{"num_hidden_layers": 12, "num_attention_heads": 8, "intermediate_size": 704, "vocab_size": 2364, "hidden_act": "swiglu", "qk_norm": false, "attn_scale": 0.177, "tie_word_embeddings": false, "init_std_up": 0.0289, "optimizer": "adamw", "max_grad_norm": 2.0, "decay_shape": "pow", "max_seq_len": 512, "dataset": "wikipedia_en"}
MLP neurons of a small language model. Each row is named by its layer, matrix (gate and up: input weights) and neuron, and shows model dimensions 0-191. Each number is 128 + 24 x the weight over its row's rms, rounded and kept within 0 to 255. Numbers have three digits each. A neuron's up and down rows have the sign that makes its largest values positive.
After each neuron's rows, "fires on" lists the tokens most often at its 100 highest values on Wikipedia text that the model never trained on.

L4.gate456:158120117140082171139123112143123131103108102112120123146093138166126101170133119088115118160120154117119122102096137129138149127109094108129046099109159128125129103125160114176147106094108093132164094110150123144117162157112156126117144087155123079065101122143121120114153134155146110103137124141092076164160119134127137133098145087135157122117128160135128128146111159135158124075118150102090113130115187115128159102160127149174169132097147155119092132116120123132130109107122126074097125161143117133159150160102146111091111122169104123153132186119124125106127104158115131095
L4.up456:148130119127105134116176098141099113125100108103095129132122168172136116136119123085108149139165142140065112090128159117130104088128096078139124128125177131148138080143143103155139107089102082133122121121113133149128165129104178131131139073137123126082102128136102154122127134149154112113123126155113133125163108143121141144103155080147124124113113152147146126142105165127115085101141110119095107125116164129138146123147166154177144098119120157161104156130178090127152151102118113117089124113133136123123130133116170140119112125159109166161099127087142127141133130149131164100
fires on: ",", " |", " /", ":", ";", "ing,"

L6.gate74:143110150161076123179123151124131118084121156114142086131115150100137166159122123121108103129183118101183114125142131136118113155121126144115117133137104099100140140127172137144126110129137088089100168184082159137105105157127155140200153114164121142151159116162150157116136179176079094134140158142145091116128135132152147114141140140150172167119100078095142149149153137142176128149150083148158125139113125117123151135126133145127094104171120140129157133151148127131117078109156143144109140152139133136131178129135065128138096118122143122096142156162158100126131118163105185142
L6.up74:194139133098124161156114166151102157080114135121151082111144152108105115135138134109141116126139126102153089114136171138140141157131150080111149107138134146097082123088187105150144148122142107131162129127144102123109085150144120119133115119146128117143139140132131162120117154161114127085121150159119131076122117141129107150136099097129157102162098120127143141098094188112164107106161130065111122133112132113114099129115131145113145109144085180126130189149115145138114108093156104116136082137086129091123121087140145104148143111138120144081148173159110128138158129141153179115
fires on: "\n", "un", "s", "ic"

L6.gate619:124134159127164102104162125075144106147104150151086137114119148081131152160131114133140089127146116086126097149160126157139131115091130172134174166119136122104061109124101105126175120122112108126130132145139141139140090126141106099120072163117120165138116150148117101128124116121151059161126125115166123159130086147109096099116124165111098108119169093099127151190138124125125116116122112122130099160131160142113150123123165198102129127123135106132174105141120111142124108114099174112156153156135087151122152144166095144119100128150144108132166112134125127128116081110115123116
L6.up619:133149168133121136136123138127109184166149136129109148120152108091151080113118137113151133121141103121147165135133134095110142125116074132121125094093115140159109124144121137106096101110122125144106118083114163113122130144091160120148153131113126128102150102128131102112112154112097163131138157108119224194112141130139076153110103119117137126129101101087151141096135109158161098154161148131116125145132148104132085115169126119140082155159101111112100141084132122139115136163137129163142147109151156101159147152087148124168132122105134110117120134162121169104081112136181134143
fires on: "et", "em", "el", " |", "2", "h"

L4.gate61:158121159134146115147103067124116106140077119146100133127129163139135152123184121071121149126156099135102098112109142103136125101127110139162117111135183106124144120149126110125165095094122084121112121074155126114131123092120166121085148119109118127093138153125155160112166130145143111105164136130094114131137121128139109120147131110133112115116100165117096096140109122129144094074145125099125126103131133127126078119101109135154149061132122112152163104128163105089133146150126101095112139121142109136174185185100170162083105157133135094089084125157107129137124087124071143144
L4.up61:189147143139136108120108099126143129153118105114146099117137134108170150102182129097116100152146115132088115116124154094155108100123102136119143143138164123096114138135100109163114107128116156069155110129125076105089138137097150119121111089130126125090118124121132123108120122124169137139102117129077082159118112096125127156098143086165132100099148122105121116085155134168140107118131118086136151113136113155141130151115092130131160149115125185157127146149143105113108137069132075116116138157112135076144162145100118145107136125144138118101113141142139117098138081084121129172
fires on: ",", "s", "ly"

L4.gate434:149126118121111114104094119169153124105107113129088122130121125140141072114133127131102154154128131157124117128143120139180131136134110095149080098152171133189147126157178158189184121144089092138102144149156100131139172132126130106151142139118186114118151140161083136122167128189136126126157153135110129168162126137094156135109096118165129149106147134153154121155078128144152120124097138101096111107129148089127175109132109148130157103169132102132152116103156130126131120143128160145156111149167115147099119154117105145099136143082104152129116166136137112143133116190107127093
L4.up434:115124104129130130129093140148151118136088112148102152086122122115125109103124117102114143123128138171146117116112117162138149161129111131131127127172113120158128164115125180195136118126150104138096128168138089120124114142143122091152148180109130148081151126094052163106148091111119123122118136123139116125152117165128141099107164124088177140103146119106151127155144165126131133118116167123136147130136138138146126069098119128102124088163126142167181145128129156172115115166113180107143103118067117170146173112107083116123144136162149099127109156131108113114131128091155128164
fires on: "y", "a", "ist", "ae", "her", "any"

L7.gate170:174116148179148136158119102069141171093104129133135127126113170127094105132097098112124138144149126100154150113135144167125125117137106161065144141127088150123112121097134143152145160108120111121125158106133174136128159147143127150133103121118179098138119134148128156099138157160123112123091146162149115103122119107131145158101153110116055147128120140164134107151042139116112135178130141118125189160116117116118133121135149080160143152119108164139120162124139115127124087165112133111145086133128117087140116142149143116144114131126161109126129143175141136107168145139141121123
L7.up170:133130128136132118135110177125140149125118139143119091101124138144088149103130115135138080145134113087103101067123104141158139117133097104111109141128064139092098158131103130157117113155110126117123111141157157107156141116150137184097129107105143134130142144128150162125111141146123094111126131141105092094124105128145098130135149106138102140093099112147150119098129080111120110094131131150151144170106124156122118096152150145136165114157112177142076113121104137137143147122133108147086113129119150123130160153139142125084136173126143109111128118121103117118133110163145107139
fires on: "un", "in", " un", "n", " man", "an"

L9.gate86:107133103165090109078142124110120149139133129133121131142145142155144134103136148123097043098142096126121156127212104122120112134144114134139119163122128122099130129128096190170096117138120109103092117131141150094144127139114128114133133130149136144149149140169133089122145144164168121116116169105106143100139152137088093119101153125105137100139163142098129103124157135098158107139108132148074109141145164152132147139111157130122126153173161095166112115076128137087120105104131143105146143144159125140097127060119120119101112115219111133134170148121114134150137129131131104165
L9.up86:072141127123111121133103117092100137108123097105112088133132132185135165213135153134130069124110120133119170175132144142128111172114137094135141157149154125133152120102152116135122084150162115125116123130121166105120125138134140177163104147135088114153108151166139125137100108112120087098125100124157174115165138098110152108139183128139171142108150154112138134131127154150117121085136112161135096133089186130130111116115144127146194114148156135128154147102134084146093171104168091160127073119130121137121113161133122113142127085141118161132150112126118102136162085140143146095
fires on: " l", " bel", "l"

L9.gate657:151144140116158118131153148128190103156116119119104155114113116170122146130096134085171117097150121102098148116117112135157126131153114095112111131111144151130124159161077152131147117099121091112130162168112111113134111151134152138189129144168137123090159123156154091149142136115154103104109109127118157137150107116112141108150107127135121128130131130103140142149160102119134181126173155145107101142127122126109165116090140151117172157118102118138122121139140190119127088117100161129111150165135132133111150139120143126111142140145128098140111118158145117127107131162146110132
L9.up657:111161140107147118132145102143125105103129151152152152151101118161125135114157120148112129093137126118165133123096127164110186141169073122128120108106140110123099131149096148143162102101153150111165130114103142156157132137154128096119148094143090131095132116118129100158156133138138136078130136132121145088157149141096133134155133122100133126099128168141110097130108146123167144145116143158100160163139123121139135067093099166117137122161162064145160103109114182147143168132111124181161128150150124107081128138140086146152106114123134124197139144111108111128107142131097153155
fires on: "ot", "em", "y", "ol", "ri", "i"

L6.gate40:123133088163147179127127116116115123109077126113094100161119152121144142145114132097134122143111144104162127117124137126079114150121148131118115122133100069121136122126207100164142102117124109148133130122147134137146114138116144096081143122172141079136141087122093112142144144140099093090104144164113100163145135084106125141098168085125144128146093145075117088153126136137093127127156142116123138111125126091114155139108088118101143137085164157084126139100149087143156127143106107149147134126171091112120125107165152110122056124172114151100128133145121127107126125090099132136
L6.up40:134150091126096122144133113157137097100110099114122140144145117160146142151144115124127105142077132096086064143129114156121143110116105129098154087126120102118135120141185167140105148100114132119183124122139124157172156126119131141117161109143141125157108121131164117150152173124121125112112138162132113124103136093112157143143148133116111167129051134129091111107096122120129132156139177130137132140111147148111158107106099113095143147114196116128138162128143162124123172100147159156113134171148172086086120121180143105089135151149096185145135129139125130099131120085109140141
fires on: "\n", " be"

L7.gate530:130104125107135086122127120139108085132141102143139134129126133143123153120114089118101097144150126121123132111133118166139120123138129131112131130089131111158212165154137164171133137183114145136142124162104090143135124138139125145130137114117151116158108146124119122152112156173071116137178181117155133122152142120137101116111143154137109121097152111124163091136172134148102126134116133140119108134112101110088151140176084145123073106171134162114153156133159160135152157122107153129160142144152124144113126134145098108149136109089142125112115098118120106132091062104139164125
L7.up530:160118111096132123113111126147101148081112146127128098120126111129139133157102135095119139121134125127138123126115086142128127133124175123171159132138154134134125128108120133151122103127121156070169167131123117125123149083131146070142130150085114089097133122150082155130109132147121115146060104156127130162168122087140131118123116148122162153122175186132135100127139118145172160091142154103097111142108143143118142110111164151078155169179151150129159134093131124107149114089117154093145129101141111130169163100103079078127077133153178111161120143112134117108136130142125149147
fires on: "id", ":", "ae", "a", "is", "-"

L2.gate413:233137148107134155149115140138120138147101104116122134145127148145109115136138130109134127128124091150132188142168127089121126166124134098103156116135127115117152163122152185137135161131111073144141125154104156086130103118133099113084102078168151130120140100143114134118149143133162128142137138171132138112152117121134129090154136138158153129115152139149124127145107110098107100125070147119114128159123108174148089104118135098137112174104135118151112162120131159140131107103139112144110122106101131143167157115160095100129131113122111150136134111111130135149152138077153116116
L2.up413:100127134113182170106140121119116122129129111113114124118141130131125137132126120126124111121146130123105135137138130120112086111192131100128141143127161136118150186150120161134134132131106128133140137172121111134126132129106071134159111071127149139166115143164086136120116130135121129149144130136147124162186113176138151138090116111179131121114045090124142134120174136164133156121137165073130087126102144125172099138163136143096107123131151085153091120113109104131131125089140124143081149117115140151129150133172096124133129151124143111147084087103129137133174135155142108105
fires on: "ian", "in", "hen", "ough", " before", " form"

L7.gate682:172117124162083144156150114124152119120109103123132148095099116119127122118120115100138108119153129120165084132140156122094110126105124117122146090116181138132136110158132118116123118122122091164149144122162121141094110138120116135141103169115118124131112102109126155140172147163090084137174149149180116146113114172078183122145154140132134148125137170132077111165162168136127166141110083128142139110137133104123153133159092152154116142134163156122125165145080113134128147115089128137107125141131121099115181111141127102140105130177107177103130111131175137120154094153119144132
L7.up682:139138154098121119143170131136120153092141153079131125149126119139127156140130131094104119119168130110166112133124143084117122151103098104127169069133105136123130148103120108148109095129137147114094110111152119114071143158108098130101136164147126147145124131130148159126090092140126115129161091131122141070121110147146145148144137090132110106082095098093145162089137102139140105128140128132101169132162137096144119127130131141144114185145121130097113155144137133136094115112117132170165122114129124163115128127146090144184126090092127102132108099125120154097123149110127145137
fires on: " (", "\n"

L4.gate22:143132122162105117112136085133070143148100147137145107116135173138129106140133121135092110137108108119161130113193156134187124132120125138119159128097111133179111161148104148101122196132128141129118104089106167097132121131120115135141136137136151120123133095157154128110087167128116118157093158136141187118093099113130104129179168130107123118098114136137156094143102098165093133157107144132077144134114133099125146145140125159095128166153116144101107073091145136105129117109129112159137163138145131111100115100158144163118105192120107146115091123160078113154146084130161107118
L4.up22:158121116127124146155141125118101126130126114144073081108133121105116102149162130135141121112129074094140115128139171100140119123129111124082148162149126159112117129131134150113106184121184137085140093106124161103129118103119129111115118119121131147169142139117144132128085136150113123147165129113131137132080097099100078133107165162119117102064146169153105090154104096127121104114143119185137140129165071126127097140098133157110129087166092165147183095103137124130128104150129117128085182147084125118129105108127143169141115124132144115060113135167076109129142131085134102113
fires on: " un", " Un", " office", "un", " Grand"

L6.gate293:115108150142135171145115170095143121153171107136124090100116125128120146128108125142134151120110146141095111114129121144137151118118116141136152093142140149113112128073110163158111108158146128118135138150094121097124142176125095128172132183119106107158145136122145121094139149134125124120119159095159170104111109086058138119140132135149148057080120119126141079132129124188117130128109112172095157156124140124113130162131146156100157139168128140116109112103156102135133110073141121114110142133150126140109127118103085131141143172111109105122101106132159121121092135151128108138
L6.up293:124089155148127102144120151110155142134141081109131099113159091135122115140119110152124116162164131151117135163107111119101165160154118166122114124100148139114135139159153147145134185088150128120124130142134088131106105114095128143167112094149122130138121136179138111128128139136136128113115115139154131128123119139141142138161109115121123138127132141103109200120107142135133088124143168104098137161141129128146145138132100130110128103061117098155110119117149136113159121148122083120118079099138129148107127102080172107111115112119145132189085173113116130096180156109127119172
fires on: "f", " that", "st", "ap", "le"

L9.gate141:105116110153096115111147177143100135111108115135152126106147147162091144153105100129098114143136126103148098130132113147158145100135171143134158140124147151150142135150116086119117112145135130119103074124127127149151167146144106114127142121190104107130097134091096091119087117123125150155069124108139061114115149084143084132107107106114145123134128104149155101136126162149126191094139120114109127123171159109099116113117129130154157141127116160104130191158058134145115132093099126131141104154145107115084113092130097119129121152134141153156097133125098135111138147107118099142
L9.up141:148110116103131100139107105090097172122156152113102183105137119108120081131140145131157113110166109120148055126140103147129086130102128145161139150185126102117125120150147139098126125120111102132104141138141113155159168125129113082117145166118109161149104114149087153098080148131154137170139131111145138123108147100101131109107125109111110116131145114120124112092097095110110115123166141169131095141164071140112098120108123104146118120152110151072144149142104114092143120157110135087119166154086125141105145132155107135088102146115101135098122126128127102137105121136145103099
fires on: "or", "n", "9", "c", "m"

L4.gate338:120119169121148122101128159127119130105131135123131137126134125106114139132095115142162084121147095130105125114152132091176151141117179156122138120086147173092136113137089098109140174096153133148162095117122191141117115120125159175167098143132158091117102129132163158140123145076103118152100123085090079123152125087101173109099101119128120148091141105127162180167150126166139176124130085101114085122154131129131156108169153132143137136117139129112114109115101145103120140085148122183136157170143103149116131105128104138127097143126111128155124124110096109107105123138086108104
L4.up338:115123135115122101098100156108102091156131138102111145131123119102101129152109131138138140108175137105134150125145149102152076115144154125127128144149128104078143129154098117123154148159142100141132143125122112110097159141098125141157141155185165135134141102125152141102114140150128144152114101102108122131106141101116165144160098168161133122132143133169116149099150126081137150114145149148097112101148121159117147113129118117130135128182099199113137152143138144112121116121127119171085165104119139118123113112109130113178133151110118130131079089159149104093135137131117135146
fires on: "b", "or", "ol", " M", "d", "c"

L4.gate195:141113084132119121154085132107137148146098115115159120118119082137117133113102113131111169136141147141178138115091126133140150094107132116141125126211112098160160116099165112140161102148065096119150090169140138110143155165146123092152107128161131117122115141088121112119164155130127128137115129129130136137121137136117117124118157141122146128127133092134124118103112153087107122140071064151113125095095125124113183129100130103106167143140089117153123121139169129165122128135138165114121137134127125120109119168098095104104119126146139197131157093114112136141074140112126122132
L4.up195:115110148161091119097127120117052135139156176129135133153124215116153110127110117118071104141132108114093137130140109119140153176102108140165114116102131149155089106092105123156086107121121137120105117133115139102141146112142119120150133131119136153156127122124084127128099128085135134123112158086137109119169132074146181116128106099158124143156159098115157133121146137104123153144113145162140148104137120158137141068116130137144122135094122093120098131135109104130126117145146117132149117106143134126084108084121130127158122129113158133089128175107151095119088160135074125142
fires on: "re", "ies", "ed", "ant", "us"

L6.gate434:123123136152117114125142196113106146111152107112098110105101133106130132131144113135112132145129138168123142108105137107111120124151112113162141137074114156115143110130122156135104110110123121140124115104115120077152102130152145119149143183169125135120169130169159120119098185146136147087161164135119087075126098115105114153151120163151126091096113122187157103089121136100149095108116133128102111150172154145122127155140131145094144122166103107121145093137115156115089152100141177135141149142111122189136124131136131128108103117145097141140113122146098102144136203125151127111
L6.up434:084116126146112109098138182078126155110130152077109119144145112126147140140134138167131118149134093136174130123128137139089115107102139140100142149136072168134186134042108130155126126140110143122105098102130142093104107150150161121097144118128103138160121132112124177118135157138136101108139169116124135118153169101154146140113139105115112110106119145123144120121110142162121144093067101101092154119136169132125145102132129143147132136138106102122112126108105119134112152118160105156103175139127108147141124132136095143119117151131108134166090118110142138148121145110122117101
fires on: " l", "L", " y", "l", "as"

L9.gate362:172112093102176113136116117133101145116091163149093087135115140127145143162133132080112142132125136095145110154147166111119150144080091131155077196150106125120085152094154120100146104118136088151119100143116141132119107141076125105145090152133139119107116156132122136113134142111145099195083130121163123148130117116082158134117150117142112090125128135114073107150106144089129091117115134125153140119102157122111113147181125083127107128148138150101132125121099109135128092141147157110175112093126058104165104130144095114121108135115168115145125121155126157136106140106114168107
L9.up362:116121114165138162145119150114118102146117058130138128114123133157110082152148127111133150088116170147113090163099120135113141128149139138145137101117097136135181136140083121130117078147172140091132116081131153167116135126093190114103112146139093117134095120085136127127129133148118090118098153127147148162158120174104132122144129140145129152136162139132110141155099142157102162077102104113128080162118128147127145140103107121145133133136166114091100148144141124122133120098109132150107125118110116141117145139121120118110135127126154127102106124134160107137173107127136119107
fires on: " and", ",", " |", "e,", "a,"

L6.gate4:106113156171126130127085142123153127109142153114153087114115090143097116166128081166073123143126139151130139144128127158123119149145172143113124120164142113134139151098122148127156145118119084115104126132165145114109111128115125129152164132163126162140123134152136097111136099175137105158151139108155139119139154171128133112139079113105106101105112095095140121126129167133131120136110113194128099072092148129114150088160095192128132132145124106114139112142136115120114119097114121119150089155193088119091098176106161142135103138117168135139125138137145114103127158130115122159
L6.up4:090105128143132082100140108136182089138077132117166092105099135166135129136121120107112132124116110138109105105117121141124107109158189103110141112100128150128097118167146111152178163160116138127137108114121131080106113125140114149098130116129142114139104154125127117104137145123131123130086097114136155144170126136116143142160145160097085104132129140129116097135117160115105101137119158141139110131143111069108150112106154148117146135111134137110142170106129163146091120144097158128151138133076129156122132121163157112139137091159142127100099132108107132131142177164100146147
fires on: "ar", "on", "am", "al", "ent"

L7.gate398:133114109127154178128123157133115073111100124118102129147138103136124123107096125137101140122125167115112139132115142102107181151146130088118124116096083132128135049156114108134156109123149124141161126124109117127136121118110150089114132124181163129101123128170129113142161123101071082140129127143109109149096089108147103126132162098129140120124105171140162188128124170116128139164156150129132144124133123132108150130106135160092150173099160131117108110151110138157133105133093150128151112110137129097137118129130090124103106176149098140138109128136113123121150142117165077107
L7.up398:115116080126138127144143121117129106141143093140142133079123111116098124112135135107079132106162112111101146129163123126123122141132145113124115139148136129135144113163155152150103171138130127147177136139107111151147144148123148117107155103142134143131122186128139156103142100162107117097118140087146112100115153057127168142110158087124135127161121124126125156103158143077184084130128134192131133103113154147109143131150150130105140182090098152192104121141102094109148109138137118180135093111121114069109083068134170139137127178092112117101092119089103109132116120152163117145
fires on: "===", "==", " ===", "\n", "d"

L6.gate666:118121132096131147089097148196121116103113125137118122124164144138110090163093099128120125109135148053150094131144125126136120116120173124072140081104116115149149112100126101151116108137116120142118136124127124130153117110181082128125162136155105137115106069140085123101101129113128103121144115107124125131126118053120152082121118073134175126144124151153123157115143153163182113057114158125098092108121148127108131134130088144152169137120081136116098136126113155094152126113140105184133132118130130113128127139159146134128130148151124136129110164109138107104159154138126087149
L6.up666:090099100137138118141117163124122127167140122116161113142111106089125112154128110146070094148101105141154117108156144092140121103128142096107113138158129074160109175108129132151178133162130101137110141168161133103149131200113129135133140116175146168151113151118090112119147143126124125128137145136172175094125123090130128132154167156103135130149120157089174147106147162119152113104120126128106085071139098101107132125116098168132146122140095114100121080105099138149148115126090091161136124088131119155110128155140132121130143115139146118136106121117134102152151148107116091132
fires on: "-", "c", "m", "er"

L7.gate244:147112159101103104118116199162140121159140112096091107123147140167115142092107116134093143148108113176074099125102099132139133122104134116115117097176113120130142106108125123137145152082143138119126142129134071094082161061153088153131082142159162148137110157127170119106161120130122133130126130103116153135122097133152165099142156109176124134098096088145139111138162147129136123157134109095155160117141149107072128152129136144179142108124142139152172105112160184098150120112115113133138127122092121143135188148109110127071153157140126127149156139123105119143127112127126145153
L7.up244:130119119167138139128081131156130157128114155104086099178128091106160138111116117083130125100108144154147147083141084136112146136098149141128091123147137152083128142120151125121134115068097109109108137158117116103130184158083134083131117161173111140144161122074132138163108123098128131149118165155085087146116117131144110140103092107159119140087114120130138081105146140154085145106143103099128138112120129143107129147150129152135125141146090166150173099117090141083143125143111130133124128106088116087153162134181118092121120114133141109133173135160107111124103157115112124134
fires on: "h", "ic", "ts", "ly", " on"

L2.gate520:140139138116094128154137120116140120092117094118165091120110109120140133133139097136141117148126154111144095134116132115122126110115146141147100120123144111124146087110082105121070057119122129115104103132104168101117126099167125104107154116121098150154135102131164106131134147141126121107102113103137136130156124109127161095135145145156110158090085142098108091139101137160112077119151124135141136150157129141119150179131132142195098098177089078099080091138131123121131142128125130105157110110130109196113129095137100126154117137140183143153135141123122145122084140136089102172
L2.up520:116132125109181096148094132148143107175107163125105110136098150129119114127131128096126112074110162121200073136169146132140149131106140129113104124135128152105168103137114122118127130122137112142129159113116122146126141177224078149139124099141172125149124152116137095104119109125164131104157117115123106166106123138144068131106092149092102142175177092066103101107102154095132150112124124099135080124114160143121109150110153155088124180115125122125133147127132135127134105156133140126106158111130137122098127114114143143132133105117118140140113148159117141137108126188100114114
fires on: " ex", "ath", " match", " cre", "ur"

L6.gate289:130127089134147113101132136160113152155121083134113127144133097148138129144118114141112122109153165082135124086118140143151161134180109138183101150152220102128133136129097158148117118150117134145104119179132053142148099108148083101145127131116084130154112149103125093152127149145116117114153156124167152162112102123110109102150122130119096140127173117126131098126135122116112122143157108168109125133104159135101169170117062147119113137116131123131144119096125128135141129107080191102139160181116124140164129169082135142122149168112132092132145139131138140170099135172114131140
L6.up289:100129139111143145158134139111124136131136158120119132124184105125136129079091145155095116156133109127105115172138067128133119116123117103116113144110121135117124113131135082159152065133136092116144131130144145111123115177115123179131111142155090120103147110103081112132102111082175145120113153117124122132144141165113133118097141105153133116135084113132121183103104114134164098139106073111136118141136175154114132099129158157117093111137146153133129124119117118149110109165127152128148137177119122127135168105140099162173116153139109131050131144086158161142095121124113121149
fires on: "ist", "re", "et", "el", "ric", "ed"

L4.gate160:192129096108145145102159064173101123137101135106093107158137086111144125105091121119163131151121123138129126140154117118200140087143142127138133092115194133118177130159116126135146124128115126122101126143121106108141170118159120136105104100161139139134123123149135045129153119149139142119139152136121136151105132135118132148112135145148103123069127111185149119089126178138157137142105142114139129125094117119105203152110074150174161134112153154132144123170157142134133125124138110116142145113116129097142141169158101127096117140163129128115122152111123149104161105104099165157
L4.up160:181125164094059119149134131161120109120081100104098150123173117116127125143107128100077125128107126118107108144169118161156127087130098104130119126154122126180120124143139139129138112140069113094101089136137115146126155115147161134145078140111105115117104106143148146132106103128171119123165153147166093143122140136138143139147130117106153126135129146147121141121153113141133121131127213135174106147086134129141127120151100132106128123118150149123196108163140172101132144143114114080103152141145124114114151154137083087132100131162189084149160126107184147148162120151134108153
fires on: "a", "e", "s", "ae", "er", "ters"

L9.gate410:122106157115146138124121176133114114127119137138126110107111127124140124156083113127064072153150119132184121124143144115131157117112164092119139155138128101137111176142113138145118114119136168156172090110135115130120104154140141139147116152150137135158163117134117094143199140142147106152132135123178102093155112115098165111146105085139132089144137124113165114119095153157129175138124089110137089124138117105104135146129105183106113126119094161141119135190104143110125122086099131155160160087122131117131171132169097135082071125163135120147116143109144119122140152137135122121
L9.up410:119147169070094117092169120140158177162134091116138138136115077146131144147140136163154133112142144106185124162091140166147155079124050077129140120134144090109108155118147118115105098138119142125135155142122136117135139119111136134134121141112101123145114094109164132110132132152147145131102143133136090113128140151160119139141088122109118146127102107128125144095088131154118124085119100147092159127074132092153111113175149146102080121118109162159090143136148147142134151124100116158121143173082130128121112107126104143116148128111170150165131104119184130145111157178138102100
fires on: ",", " 1,", " (", " 1", " (1"

L9.gate641:109116117116123122155135101139105113129121108142120090131128119201121106151125137083133105130101128099115104130131139109089077108101117172127096163133066139139131161126084107119116112139115145120142088128097136143134133175056104124133128153135124107157130077123148171144102123148143071142102102118155167140098110107082140120131093133153135150104143129167092128167119118093109189104145103138126112166089116173114055172161095103093124105129095123129106123155101118106119132134134104131153134137160123147109120142143120115141090101122160141117113125162112112121122121087168109117
L9.up641:153103106111153092112143132100149127159111112096168110148137159140142089145115094136139149140152118121120117150109131168143118095145165107140086146121099119086172127153107093099125104083120134158166116127136133140147109144118166130165163093138133127095086129146129092136135130137135111125141167130109142133145126150154136144137157152120112157154122137141126139142123156086119174067135126138163086078107153099105118134097125157143158163116105142123139079141114122088170101102141149087137097143131148170144170098159133158152115110117122107105101136148136116115149148163103171135
fires on: "a,", "o,", " and", "i,", "|"

L6.gate580:162101092165132152144145135125102145114125138138137133081112147109157133156129079116157135152137097139160100078136149131124116157127142147112121121108111180129117161122135150151103128115128143112169166147136214122148129119163153139132126063152124102118114179129155148134160094132102109065098132146138147125139095095102155115110098144123154122094124145148106135109124120106106116144124116114094137150094122118088132166074150171124137117159103117149093137139157107147133130111138132118114144153150129098121089149137152132111138122117149120158103094128124137110045115144116101137
L6.up580:137111122125111139140145085112122118157144079126105115161128167117135116141086117121146105133117133144123134079100156065155139113153151121101133112093134125121118108143147128151116108170105108152189120106130120117133138157104164118162125130139088122135152124122131129070142156105107126104148122116138138144131112084142140121129128155106133154129108152103113158133089117145161118139111121129135114097081147118154176118148085082151127122161117130156151085138124164085094107116173127135105154114101107147167122143119143165129121168081137133131090122171104151131122103175134110119
fires on: "ri", "g", " qu", "ug", "qu", "c"

L7.gate129:151119107130124134124095116187144119150099088165157117112143107167123151177105124077092088119157130097101116146115152131171129078130167179090119103114155121140149119128140157151107121155126129124125092116173102148146145124105101149141119127101152179119121202139173121143106156126106109113123146128159090113111093095122095093098154130126117119176093144073116150165100126141137144134117128124105134118138140144107126142107156117122127169058108129158147120133128133132145160118114136089127130147129140121177121073122141127136129100151152106101140172135119092101105139085158147167
L7.up129:129134144107121117165177107108123141123168145133119107117130159116137162142135141139112093187142090141113155154154135137124143142117115118104129199128149132125124148130111120165156175171119162134144123144096123144159127162172127090150126121185139157143137128142125090140098095106139122132110194114120130118120115109124130144091103114149137103163176115133110164175119158096137153093140100116149113081150118192118103136137161153094136140179103127086150111091125174144142099124062131165156126128169102138094113121126158158097144115119116098106136187120107134185135152135123104079
fires on: "io", "an", "el", "eal", "ed"

L6.gate196:103139123123136148099097113100127129117114120164141132143117132115109119117120099124170127139145160135118130156158146117134131107123169116143159091063110086173131147117139148136160121142113194155114120159157103121065144139122133131134111103073136132145138159139173112108132123123126126122130092148111154101130144088124132130087114134143128111067123106144120097127145138130104107114098130114119130111186134159082139210108141155162111072160121148159160131107107170153122154087127119160118143130109122134163131107124149137145126109134142135128143167187093145144119104103116140107
L6.up196:110106147088121094113165149115119110094119141126118101123157133163132132146129104125111132134134098122143104119128116138116078114139139104120125149129123134156103162128168125137149132136169090138106148024130081133096133091132137117147124106145151100149112115142091113114144083127091152099150124178143153116142139112142167093141134141133120120106138128110146139127135100131101170151144145136138140118098167144105152121112131153118088104154095106091136108139136124103118105161090143143129098176153137098077134147106116153124133144134148112101115078111141160092115130145147084151
fires on: "ing", "ase", "ced", "ography", "ation", "0)"

L4.gate288:145137131121122127136116110137144119110125123098102111106142109107150143122126129099148113112163146107135089186115119123162112159132155063107134101128137083125175074153129115146139118123087151152136123163111112148104163125136167072155129182204133109113148092165147133140109112114112126121138132143115106160108104096143126141122127085157150142130117081103114110112103139119142147112106120142072178101126120124126129144123100153134144094047123173110130168135106128132131113080138118130113110107123121053106168135189121108159109165135123135135124136117109118093139117103115107171
L4.up288:130118123098086200146113124170136160139140065119116083135145168086153117125135108114134111132113159125118125104111163145159143160173127156109137095142128125133143119131169170119135139131110141171178128135143085115136098100156092082077134148135109084082138120144150111135118156135139114095118132140141127123133101108132156131082101114125111131094104125130139067145096156161153115123124158140085133130107111131125123164097137125130189128133146182130128163121138142111151121110114174105129140083114117108065139121121134118119115120154104127085147154134108131104163114119138125118
fires on: "\n", " (1", " (G", " (S"